config.toml
head_dim = 128
d_mlp = 704
qk_norm = true
tie_embeddings = false
parallel_block = false
init = "normal"
init_std_o = 0.0154
beta1 = 0.95
final_lr_fraction = 0.0
batch_tokens = 65536
MLP neurons of a small language model. Each row is named by its layer, matrix (down: output weights) and neuron, and shows model dimensions 128-223. Each number is 500 + 50 x the weight over its row's rms, rounded and kept within 0 to 999. Numbers have three digits each. A neuron's up and down rows have the sign that makes its largest values positive.
After each neuron's rows, "fires before" lists the tokens most often just after its 100 highest values on Wikipedia text that the model never trained on.

L5.down309:528501506474477429564552545581455490490477388537487509442508415496466524510414525451464515524450512490465564480435479528526556591418501461430481610524510441457550542509418490600473525482555513489537464511435534440561469501594502430547503494518472555502557519394527504502506468599439474478
fires before: "-", "|"

L5.down352:506527499470492456538505503454466475664548550462511521487485457540502536519541497513507490502547461502472528497413486477542480566578523491456470527526500486436389463584609530548496441528462546427580570564467442561437520403470467505457485553507549379533562536489503502565548517518426424471
fires before: "-", "\n", "e", "al", "g", "y"

L5.down400:491580551449533537524402587587458499514496516511468485562480540492480533575486481447523542506552485508600489481539539459601466533509501570470588443468443419479580577441480509514500529508530483528537497443470517494449424521530441572483543468533514529454495496494415438561510488554502601534
fires before: "-", "|", "nt", "ti"

L6.down335:482505507507449515513473485518482467511435467579442475590457492558504486451498543401458458554486494450451588477453464546581551504554490467502451597550405390457684474519504531475516446490499490532489539487558558472518453534472464536472597515499535463554430477485539531513542461535569466500
fires before: "\n", "\n\n"

L6.down149:560464568489401525500473496535512516469454499407535375578493496527468475608485522482512503507470540483573446501507418530477545500486488428509566512585515471456362471471539513460455575424547587423464515422489448542482502484440524455496562465535469549478463492573368526458510455499512417531
fires before: " |", ".", "\n", "%"

L5.down685:462534481462509482511441493643600560493539437508511644445440472512554461580506499523546463595542530473435462449498506590530510439421461448588475483492590453514603474503498456442417520559574548561421366488505499489529493507453472407552559545567450503485565515417532536505555521473494552562
fires before: "-", " •"

L6.down367:430607435546490468506481597551535410483499544521497465506578509441548515549496537562435499451514443541505494454467467432495540447476425449529496480520477599528592476548514512533422481493591552531460559475554551543464498543537537456572561463460457524499482506561527517492491457575574442518
fires before: ")", " (", "^", "000"

L6.down58:416526466478548516535424565385444439467510502551547559507510454528529556484564525413481463502546523515523417545495544462504510530488512513521595563466424544515372526388394495550509437588566487509576560525537496502453455445430418490511431484465461513505482467543527499584436601443498528543
fires before: " |", ".", "%", "^", ":"

L5.down643:508541517523623430439610489413432521537487476537553425539513551532498447447459484379511516533569467504500559439513500531481574454556525491611438477533456508411434436522540487476538477523562563434493523454453525498469509392513536412496489534457493451640520533564500529485440484438564491498
fires before: "-", "75", "found", " Be"

L6.down626:512518427472530557487460361529525432410487507507549481482549394490528457514471547560504495416431431512528491462484578501529580530565522478413600522409479529475279543562525434500538450423371540526394501489487524542466432511501478530488552482461585473529555469522551571510360474427484539515
fires before: "\n\n", "|", "/", "="

L6.down445:497490465485553471491530496573409431369478534457486569546455475484435441444498548441428458473517501485536472434510495464545496509457444523517508499540580435532521473526552553515598505462450466649429447464533538462446499506469543500496435512478545500478586584453570529445382443483562521535
fires before: ",", "\n", "\n "

L6.down389:522515463498495476493615465532516551496452535412443548489513474495493540510532469506499491451580524554474470487502544440471586465566448436542474561453565501530365543514477522558492548495507523535602472481456474549518405494512433468618529473518427530443480376517463569502617484482497595462
fires before: "s"

L5.down518:512546473494491477539577523426448489501545555522624502462537445411405455534430504503436568477540454601562467507442560506458455519435544498439517507499422480559416541554469426517463521489513542498522496447459497511490503496451483570505568460469450569384363455419579512561559394451520500489
fires before: " |", ":", "–", " for"

L6.down429:516535469501494515468546446453499489513582597560424488431491478446505575401584448483509509530444497494579457464489521483584545503557450480408485529454462405443394465496548465578503507479505383558575489583548519410552509471483445516500495468508560494486431586455552462501497502472499498543
fires before: "-"

L6.down363:536515460541463538488486406518509516588457521466488497523543480512436473475470414515548445476523465522496505492597584452550406498467438486500512494534501492432839499483605556548423544483527404538492504457471446503470519486502370521550531498465453471506502487529500517580485490528517432531
fires before: "\n\n", " He", " The", " In", " However"

L5.down207:532480457512548522352461491528564511513502499468497524510541554492489497554493467506433484529525523541505492516509529510546484491515480365443505527482441429441267562505462548542504551541338465528563553447462483503524412494492455491512473487524435525469409440513474587435506513546449527528
fires before: "s", "t"

L6.down620:484491526473541480533506519528385503487458474534469460587475600428497548417471592548469442545501568424524465352474491530534574554449554584522395489470544443540424534567447459447539490527512459520491456437562486421475467472500529568444478446472531527560425581536424458526508519546510475422
fires before: " |", "|", "R", "–", "-"

L5.down333:466535520521492581559499518535528429520429543393474468473504446611514509508424532463442528486514437407487555488548462596464441353512561474442486527490528482452306495470561479471423556494567494519496448537483508458485531476574503489473604471520537462477483569528387473501629580584490557507
fires before: " |", ";", ".", ","

L6.down47:550520531469570498550534536531433403503469526502553451476500474542581495476492537517505590512468519515473536536579507439504549524480521502504550379547502500478575527500484463462498493410408474376553450515493515440498486449494463579506571572442456514468534448496445515514563438532481495528
fires before: "-", ":", "\n", "|", " |", " ("

L5.down32:450600476516578501436515478500531469540521467498463522494573465507450501410478531380539503481509490556511473525564445530466515599426488563472489497597510439491532440452446445487473452363576506502577494503499519549503422544574498581542577485508544451532548523480467632495482631572487490466
fires before: " |", " was"

L5.down600:486484601548418509493422400451447505563445449467482507580535474518478406503626529412516488530569546513493479546505479516549507438487476522544431484511517368483658450554541500503602438508556434518441548475520463498437543487478521520530426517456543532547528525525545444436480552485517465566
fires before: "="

L5.down172:477481407513449578520454531416459529561506534481547562412478475549455481538542450499504475446490519529478423488523512504388591516513462525553468545455480534524709523497491543515478530539498413455462419478524478507477536440500477481476544425489358576484502539534584630484499501473534479552
fires before: "\n\n", " He", " The", " It"

L6.down403:504392533535563583415548420556527466504398536514508456532466487502452455510455516545490468547545489520584499379520547615598564452532491481429493537472538527601525551451549490488515479387498492544554513438507460484525558590402521460572586477506532558473540524566626474496486500499436442462
fires before: "|"

L5.down39:570461477480496491555546486521471453513583620522482457491490559512460476458451502469517566509501533496407503442541567497507584470502535520486569512550565573552569502566516564527524433544350448505504441530507484487528450478441488517481454499487564520555523468505502457573501465446449572471
fires before: "-", " •"

L6.down498:516464493494488500503495520487479530501528496487452501515487477525490470465500517461517473572567475453447493477497513518477519531519505453526525476511486459498998516524503440443498470455508544514521511472545511438507476551528484499527532482487482496539499429518506529474494551485530479469
fires before: "-", "|"

L6.down93:458613529452561571490513590505525452469434518484484529500527459460525548513482547466511481464534481524515535408464536488529510610548491470448488564476450494549787591411483553574486551531522489486521543423519457493469464516508433523555541493462488469518440571490587539598480454479438499420
fires before: ",", ".", "s", " of"

L6.down184:523477546588488591451530568405483435562460497559571428572472486422501560469518618468573469429471551489429522594576490447515471475500575541509470528516563478428463500429504521549446429544523488404494496508457511486444583441451423492507499461396462563371510458534513494522546524491416520421
fires before: "|", "  ", " +", " Democratic", "-", "−"

L6.down142:523552512473445407515539538564525526496548469496541412455498510516564496423501514569466499469539425562508484509462532483467513524477577482538373511543419456494743473522433502514547566602545454532489508484491509440496510473503522512501450530478530565496409478485528465507481447436530479517
fires before: "|", "-"

L6.down174:511465484531510429549525467412524483465540502585494522523471511519465443509466582550544398465552554423433509513627529552511504531500518620572514506471546440535618455496533482520515499549427525537441534475456566525540598618470575522485531498449551528552463521508569469444484458509595511547
fires before: ".", ",", " to", " and", " the", " in"

L6.down147:492477447484491505516464468454494489474510445489488502459504510564477483494499475459483352532521476501451472462492475491514512476485455483492529504510496461528999490508529490475510470473503521504494512503525521483484478515525528491421518463524484476514502466497522507510502534491523516519
fires before: "|", "-"

L6.down373:531530465480523507547430523507403484513561464603531473495445470648489550619473486516518485523515499533487504532436491512545590473527418602546422510548544520491476535543490475463456568482536604479471488395468370519449457522552537451584463528528482488487456549504417557548532466453464447557
fires before: "-", " 7"

L6.down523:387451529519486438516465504529506532508475480493485428562486504504481493455516472438414470497465523489511483524468485469466487471505510485455512519526502561466560506481468520494494405515486498461540441569516434549446519475523370525479550490481409541478550489546536553454416545584481424511
fires before: " the", " his", " a"

L5.down76:421465469565540484572560496459418488590469508510572554463478567439407511497533483498529575554566505457385498398522484452543535521623489432502577451526544491526455470563482492592529442434569507446493511560368586455542460552434474541599566494451492494499518557441552605514490533509489587550
fires before: "|", " |", ":"

L6.down13:529585497521436548500510553476549523501553502531455560499469548461522524412468467572506546466466516470457457525439537570544505511397476389503545550482413467475870525492592538506546542579434470481544514472446466415491489452529576459534501487409485525493529508510452564547502537520475540557
fires before: "\n\n", " He", "\n", "=", " It"

L6.down354:505499510494503498502491497471511492493489530482475507502493518504479489485484508465500435495494496492511479483493497508513506513502495472524497487504499486484999511509491505479489480490464521502514520497480491497503526502503499484520505473489471482506472516503488541504530496494492495505
fires before: "|"

L5.down123:510570527530584534448454543457569517494546368557466468446469526486552507562428588513493500570545504478472485502486489563452421539489589523487534454567376483498579505514514482433497531581513429447526555438429486471525411469443536468522498448447458507522476615492446455477538392491480507507
fires before: "-", "rib"

L6.down681:469619541492400443513529502420480519496481493531443505624483487455485449553500495488453556469504463554508583543494532457541498560472566357518488496513465517519642476440434517482466530560508400534514489492441543465462557479587429604512625509447456553471523394528471489529535486477465426511
fires before: "-", "|", "Al", "L"

L5.down22:502485521523546573525419568517496570534558474414513531442473487529533556496545560414514544472464515410482390534385529570471463525580527460426544504512546471492655599431484482530432498402512449488388485512542541613523558632477433463524575496505525607483497486542518474452523515464524499402
fires before: "=", "The", "-", "|", "A", "In"

L6.down17:415394545481472568521430454504500570461478611521473590545578472439485518420506470414541582484537441490531522515565469474431441582425481510439469519603407542504534491511497522513532514439535514450411521561529505506497545498501485581489469458557478454471497474444445477519425595584472530503
fires before: " the", " his", " these"

L6.down390:522488498505504513501465491469520490513497503494492495507500509512493476477481519424496402491506495477513491492512497481486508519504473469524513500490501479491999487505513529525511472488514499524486490519509509488478491516528509500494515479498442469504495486508518492486523504484481490495
fires before: "|"

L5.down16:461498500562456403511462599512522526577524416452497503464581509471525558448489515477503475448530434538596443491498468511409500407531501507568459583532541414323620513446499502472422469527557491464539506510516461575544571491494623485497474486511487476466488462513558516405555505566498468525
fires before: "=", " |", "\n", "y", " =", ":"

L6.down226:489510542502494517457466443472504559484533457488476464503500488474486533449477509459546567486480498507533516512523467497490451509502428488483480494495500534440933521452556481482545488604530519482472476507471438477543500450421508440476491513419491500475476477496467565546514514484529520473
fires before: "\n", "\n\n"

L6.down669:506550482523501600477467471533501492493396408534461555534490412459450419452558605405483424519525500472503508517507429536511525604542441517538447492543594402418554556542544540430556541465511442486454472423494466464526428497536513574544529498518469568555561509549558459497449449479470507520
fires before: "-", "|"

L5.down455:590543512511536477442455444458503435561562526505514536520493587473535543473490580604522461469520526506527484497463578536510443550584500535540556517444483565496559445520548588541515513546532534461493470470521513520498503546427527513497466515426451608519590573501524444438439414547569563543
fires before: " |", ".", ","

L5.down533:486555514447466574481447593461486470435463556473471479611523451456490542510589487441441412543612593482473539554520446499448481481517536492527532584611483448478488460517513484489551518465490412511488613500541552508547492566402489479540449556467532535516533531460462437466545488517526465550
fires before: ")", " |"

L5.down94:436579514498489538449516420423471532539486496465594516497497579497468523437540531509541441488564488453525494539495496448508523488553513488494588547433420562529719478501503515624483543513615599572511444579475432503593495581463467561534585472496477487479514569485433548527568486546457430514
fires before: "="

L5.down514:491527513477487593452550531611425523451510518487562470467369486476479509482434468565537593491549502535528489532482527513543493468447467519494446440504456589494506452449407498532514482545564408544518496510494553483526539543526479550474599508555417622522447619455477547474484472463451537574
fires before: " 0", "\n", "on", " Apps", " Goals", "nt"

L6.down428:549492467523567461494367521524408494457490549483547584517454512490492484493510531513515493513539512597506470569467502505387510541464535470535594424553423505455483491553517491518510508467487498536398519398518498453575503506535603498493517500453491465603517541548433567511530504493527548469
fires before: " (", "nce", "t", "nt", "reg", " |"

L6.down54:467545530466466501460457577539472492509511510473500453514556424577430481523533482330495553543468461504461564549534525455499462565509540478495507501460436475521823410549419503543488530519494459512516398536460526532500550508498485525511484489487489531468498505401521569471647431481523477421
fires before: "|", " |", "-", ".", ":", "The"

L6.down505:490455455482458469471511474497534407464485474482524513456523474534505540468466477515453519497490481520516438521488550467524448451537555550408555462511416450538763517480581518526532467389468472533512523472583558462508510480510455490523558462513451405513480503457498437462495503474467539439
fires before: "|", "M"

L6.down471:492491530521552522464492564565405500468464479475481520536545491538506485468530495547440444495443590534545525541531566567478555495500468501509539456511476454456374536528474484551484487453537451444479439482529496575498523493509434502474529519441452444466489468381451594557376493513536494471
fires before: " |", ":", " the"

L6.down275:498458586510538411405426510542383472474531420549484507574499513473525544508506483529498500474478507512536553570551561561464549547407449485531451417484531550407708484474427469455525444517566494500472515516505469535470425546493571480470484521507511531518509457508461412482510496508557524449
fires before: "-"

L6.down469:557600515505597499418466511479519472548456466515547537598520488466474476548469601432601489506482575462491490523577540498509491482567420454576522500443540535518776629475497575491504501506445482568444491516510497463539527561520521553516545461512497459498481461498517607494466475545533471459
fires before: "|"

L6.down49:563484484411513439454456474426486463544540589483425427570513431530528462498547426630433524560623450563527567500547570514464446577435550544433479572549416523469511524514503556494436628507479516436531605440414412595503554429462482541389516490522552464485434469533480567518597472515454506487
fires before: " to", "t", " by", " a", " the", " that"

L5.down379:374557454506398450635457507452496436469523356588486500537524485453446558498490576434377489509520516471495552561564499529462520455504395519543578470524429392448454595481526440380494480436487534505459526497454509466531562568548463510569470468538485393503479463511463514478447510541537436526
fires before: "|", " |"

L6.down642:498484483454559502454549530539606539525498547506439402567445476475539497542485481546435507472492483507511472486561469419533475449523447456498470538586624565552330537489455505498570542526507514528479508538499479497481612501512475446523513557509459551514559518458467605438469574486503518521
fires before: " the", " his", " a"

L5.down617:491591571447518491513539501483548467443456436569534408535478509455525471453472494514493468442473427465464539535503376549469457579548464546544506550578489465599600494475550479520569410471502400507506469540510499483524493467526478535490447582494453519556631586483481474475461495460467519499
fires before: "-", "\"", ","

L5.down173:445518484451542504554487545454434492543498462487516454508458461552456497434490526540458534559526497567504447606504514465550533464507522591511616541470465538506420531470492522545439477570436559532559517470470475576472498461489456409522443462525541517577544497505571550555475620559467577524
fires before: "|", "-"

L6.down28:515491553472544488473455551484466515492496477539522534441477474547502496487516498476463466492462487535551536537451459512517491455476500444478445500540481511512999486515464509485506509498523509479477496549510462453503535488501498507510522458531522519549474505462440466541494537598477538474
fires before: "-", "|"

L6.down698:515530524480482498618436514517463440486583454398455517531484487584555447507515514445466551504545445513487507542498502434506507494483463517432545532551486522459433530441435479501518422454419474511498495463514454495535482500540509480449556465384515424427500578504422591541529593498499487549
fires before: "|"

L6.down529:508520460430567441474575446552569442473571468478593558489471510494569551527511480425457509485471622521518554491547470614542533512565450518505489482483460582527632453494435462527491509453542508556466425500444540540520447516511481522491478538511554450563474473441412549481509484473508507476
fires before: "-", ")", " GA"

L6.down663:477517494492508494480553484501467544497585492465418515514526441502469525573568546493498386494575535539519575500484581514524509488425548483455506537483517509561535468493579518600520481585518602611478546482503436435442470583424524488521502470552602510535516524518485545535517496471530361509
fires before: ",", " he"

L5.down194:494516453412587511508550434438501531522482537450497435534499518402495520451467569460458521476496488575576567489443527438523498494518499450521543489493483525455560490565592494526485590386460511412503460555467494426508499476494398497499429580448535499480565587508508591583512482563593497504
fires before: "-", "|"

L6.down151:564528526518615433508422545517480493442485458501508454574539464489541478530436632513476436475501531522483536501561408468463433522466574472429492460472496542605339525467531502519515502417550535383501538509565504534475429436509513547561478516526498548556496507496478499506430468433501573508
fires before: "%", " |", "|"

L6.down349:514502448534446444514605473491500575613531509536538414506483459492535518530503477547488470462524481542478453514487450465516575525439487525446531539481468533490842460426559480489499471460515455473534548481491499504486583526476445469522540557458493466500458497570503608463414401523572369573
fires before: "\n\n", " The", " In"

L5.down625:493548521451510458480520440529503489539553472495478545456503490542436517509525492463550439517489469544556468512518507575530471480550576490432514502490482513588975484529566446537453496473572528487423507498468497554485527522496503460509488520506457533483516545549478557455507495502481576505
fires before: "=", " the"

L5.down203:494467497452510537519528450498521471538470563566485531441615486439470521484568450453450457435479568473462504504530526510511500576516485507558473516507404475551466577595521489527565484478487563593503460485466461447519521467472459511515568466457529482484556517462478540589503518408526540585
fires before: "s", "re", "19"

L6.down554:518517483567462500477472435493553571576504559543461492492493464555553503591522495596477518461460543519526531508484458550555503494459436455514485469444510607443690557512467547487536480460474434555504480526579519516530566512441552518513577571466443567487509524482536561482575478454563558611
fires before: "\n\n", " The", " He", " It", " In"

L5.down227:509585501481513475518503477537460521471556546454487550547451492453406475538574425495492528509550560514535419427537473485575514620515495483538479538427477506541616479521393518493564618551575498527538479504469578528504517433475538534592534528522506546533435567573559465544543470517490573582
fires before: "\n\n", "=", " a"

L6.down195:526537470486468507422499604439410442447523398427587513447548538472450395535511418545423503551523428466475429386547482519488497489480457450483518547562565472478373548538501450526454511593507513589474501415545442526544519508531500492421446452510487428460500534446479594488474527533536439478
fires before: " |", "–", " to", ":", ","

L6.down664:476498523508511523452530446500467419500490545492510532605503503450486515576567523421523457499492442494507432484478465438430443504471652432474470463462408454469873568452472513469514475481530479486471454482522540552531456630488535580440523483536498583451542532525552538544490489505467608462
fires before: "|"

L5.down136:491504487490553434507448546562518508436518505460482501433447474508548526497460517521496435507622482486511508561374514523488465513470437555551490454555525616473442433598628568509479539473471419544418507411474421434485558442455437532481451417551435566479521436455491485506578568356501498504
fires before: "|", " |", "L", "W"

L6.down500:504480484513470397440436433576494501592549503474554524522425495501499544489521539526515509473517551525474534495488536532548538495455495539512491540503513601457575459560567563539451545566402455496536439475556518521498499528437479502483504494511487635463435470514550554570566519500502458499
fires before: " the", " his", " a"

L6.down160:504524519543476483550423554474528454529467551505530499532499465452460486603501482468512602510496474496531467591511545594491574547493491523517575491518474587536802498500423511510487499536444479529449434550538467501472494529449589508530577509507510436440468466467562467458477471492572529483
fires before: "|", "-", "The"

L6.down293:444510494483583519420553511531433580439531457472466516499477555451499539527548501497539556546499476443573528530497509441539515482539496470525460506458503475567459486542505543523478592447457573467501431420476457492517484488474608339527518544486451478596452612472446462416422560502575525470
fires before: ":", " |", "–", "\n", ";"

L6.down660:499487498496518553599658379535433559550450600541409497566582515554490481464514484471481492448521611492442498573476439512495393579587492474505471539406460479395401490446508567509538514500512523468533499516454516489468469433412487448448472529481479445415498336446527538493398518499520492483
fires before: " \"", " that", ":", " the", " for"

L5.down184:519586544494537467555478485587479493478548490571519474489546443462441469473513581473562504475579586486392481546561459528539559480474515534602507467546540497456654447520525492484539497492554566520533476529461523452588534539527495486503424507537416481490512476478535574566561545416523562454
fires before: " |", ".", ")", "'"

L6.down479:581466464490451464480514440540471549464462487482491486412504422575468466475488447548526463514480493566413504533520469445461600580469485412555550528547519484477718620551470515548461450495501483575571486529517476473470466480534549470514513513494446480513511520491554558551517489499449437532
fires before: "|", "-"

L6.down616:551449505470491589401519550471467458575552392493512537437488605466508466520478518473446521511450486518558507422494437483467481526504519440550527582475533554479495447468527510496437522477532587451442548453495477469437548622447509455502456428507459538501544491473448419534454552431533508641
fires before: " |", ":", "(", "ly", " of"

L5.down59:494495480557580561560496489465461433439448480486519515553506579553483505459540513536447526452492403415526462465501490654437475544434466553511514490431535554557666574451466584511602536524399517544521543570547584549519384523398544471448555403571525479484542494462557451452405496491576487532
fires before: "=", "-", "\n", "ere", " in", " the"

L5.down38:398521523483445475456558616519513489413602569465548482505476494508516487438484569405432534556555435420607540467582514551494466515456458535433539507528510446525569497426500480501460436526550495419568448465418485455533480519509418572541484477498585524481456537472463473467586529510550525539
fires before: " |", ".", "e"

L6.down452:452461466455462512481398596446540494459570493533531462420460490529474502528443483464455425458409504470438497539453495514519513483496521440462561527472467437454760437453508450438499500479592450436509516528507448481522510460495470477467498511514441527480430442477482477519571551531513549414
fires before: "-", "|"

L6.down467:489448448539493501405471447551495521565467517437485494465485478495611501519477491598527500510485573483459488540517476473480503524503517494466576480511424544513896513470499553498465547509501532510537492471530411518476443507557475506532454519461493508474482490480477545565454535528522431486
fires before: "\n\n", " He", " The", " It", " In", " His"

L6.down468:560593602540547508490511452404491440438576534480424468546545484468485475471444460394422479487568473555490450643480469512459508540538469559504513458542413523489356469540518523477568463476472494445460495611508419524514606531459527439489479470427424430447421542502557561565479485467532502424
fires before: "|", " L"

L6.down594:555413428540390511526529523470562569504505487489392554480471482525516469467453536596570528561492487470502417592489474624564469437585518461520539486579451528382451582483566498506509483501478479573589550462466528523519506611490524600466515431522447496523518452530436519475487505486514484517
fires before: "9", "7", "0", "6", "2", "8"

L5.down1:382495412425605542434577456576541527479418545490604534511555466423526562531501463495473486444468497600584480529648527572429571566509539571483484472550519525507439522515508578544465564574573428459511511497414561463498534479513555457492573556520517501544453392434508552509537534590446444402
fires before: "-", "−", " |"

L6.down280:511465506528510467472491521500507513530505508496543490518493503520468494488553516571509539525512505509552481510493502525496502492511497506472511497500479517504825504483461452496488467482538483527526531465526505475509519505519497548522464482492495509476496503506564504488479536507483462503
fires before: "=", ".", "\n"

L5.down23:498525581508486406506500465523464495582513400442495421466469411543558510489527491480493450451421492526493499477451446496504528560423536482553464553450542484425566510545458566423392481486539529545569504438531533490532431400563453442395535511489492592484500476481524483559543530518486541504
fires before: " the", " a", " to", " work"

L6.down692:519537494505532457535497577462513493554476574537379486501438567485560594532483565470465532506441535494518638504462527467572518476500572509440482519490564479554392429486488500513462482396494490445541511540490493510438408490465573520502538463469570560393626471498509605507474485480447478470
fires before: "-", "ing"

L6.down278:482514514537494540473460428475471499439470566588484420532510552444462505566375511509599525454534467556566597468443534531502482547535556500505481432515462513474714581473472537472504622514607503562529520524379512537433549522543528543526491387508420493502426579581473645496445447522509482552
fires before: "|", "-"

L5.down295:458514472467493486446488470379401506475516532539521583537515450522536518496490529541514519527535413478559493521502493510519425448573548537495586445485535489519748506510555502460483464549464514495433448501535478572482495519572491434474483504501464480522507555453527555566491578427513498494
fires before: ".", " |", "}", ","

L5.down607:494422519434558480516530488591590516434462420506507554490537573484502580494453522450490568490517468576522471538415494464506553538515524462492407451574502474438539595525496573515378543591528604455547460538501509572421406447491462499488459448582459570527532559415487544519535453579470468489
fires before: "-", "\n"

L5.down284:508629462531553583619446576429558553434532490554517558512500524486556562517535507474451620592530500478500475464531501543492566576574493437523505503516582415454535589532537495474445464516464474507569420552538602532471504523423483505524504569546521520449491490546467498482427477546446465388
fires before: "-", " |", "\n"

L6.down415:486418529560450504488424582553497475562480491432477483419516455533476402540532470574516418474503525423427452470489464507476494540443582498504568527469525576465269512443517493491527495484505524603483495504457537546449453546487490526493444402530499583552554501498472541492486442363511460521
fires before: "-", "|", " |"

L6.down655:536447494454490508480378471477599541486523548550513526494507602530464604495498441480523509466427507569625519508435539481524474549470506512491508511500425497456644445495507479459445515587475549493553421440556429596529457410490428525536571417600512520515475489500457536558585455406545490484
fires before: "-"

L6.down653:510567555519558534524383527492507454473475574417491537530442450497568478603480460366499509513461494449497526461545484477476580575476573507490570478474478502465815569515512502478540563486544470558520460496505498447467522436551481492438470419607413467472454524481498398563487493490532504503
fires before: "-", "|", "=", " the"

L6.down224:505488511485500474470395516498509501480372496445498447504468420524523494483466534523467496470528532576458416544481530525488523449553479525433451517545491550514628520521499504567445531429495441423471460468515452513469469394533553461468548457514484510420472505541567680530610471571555434462
fires before: ".", " |", " (", " \"", "The"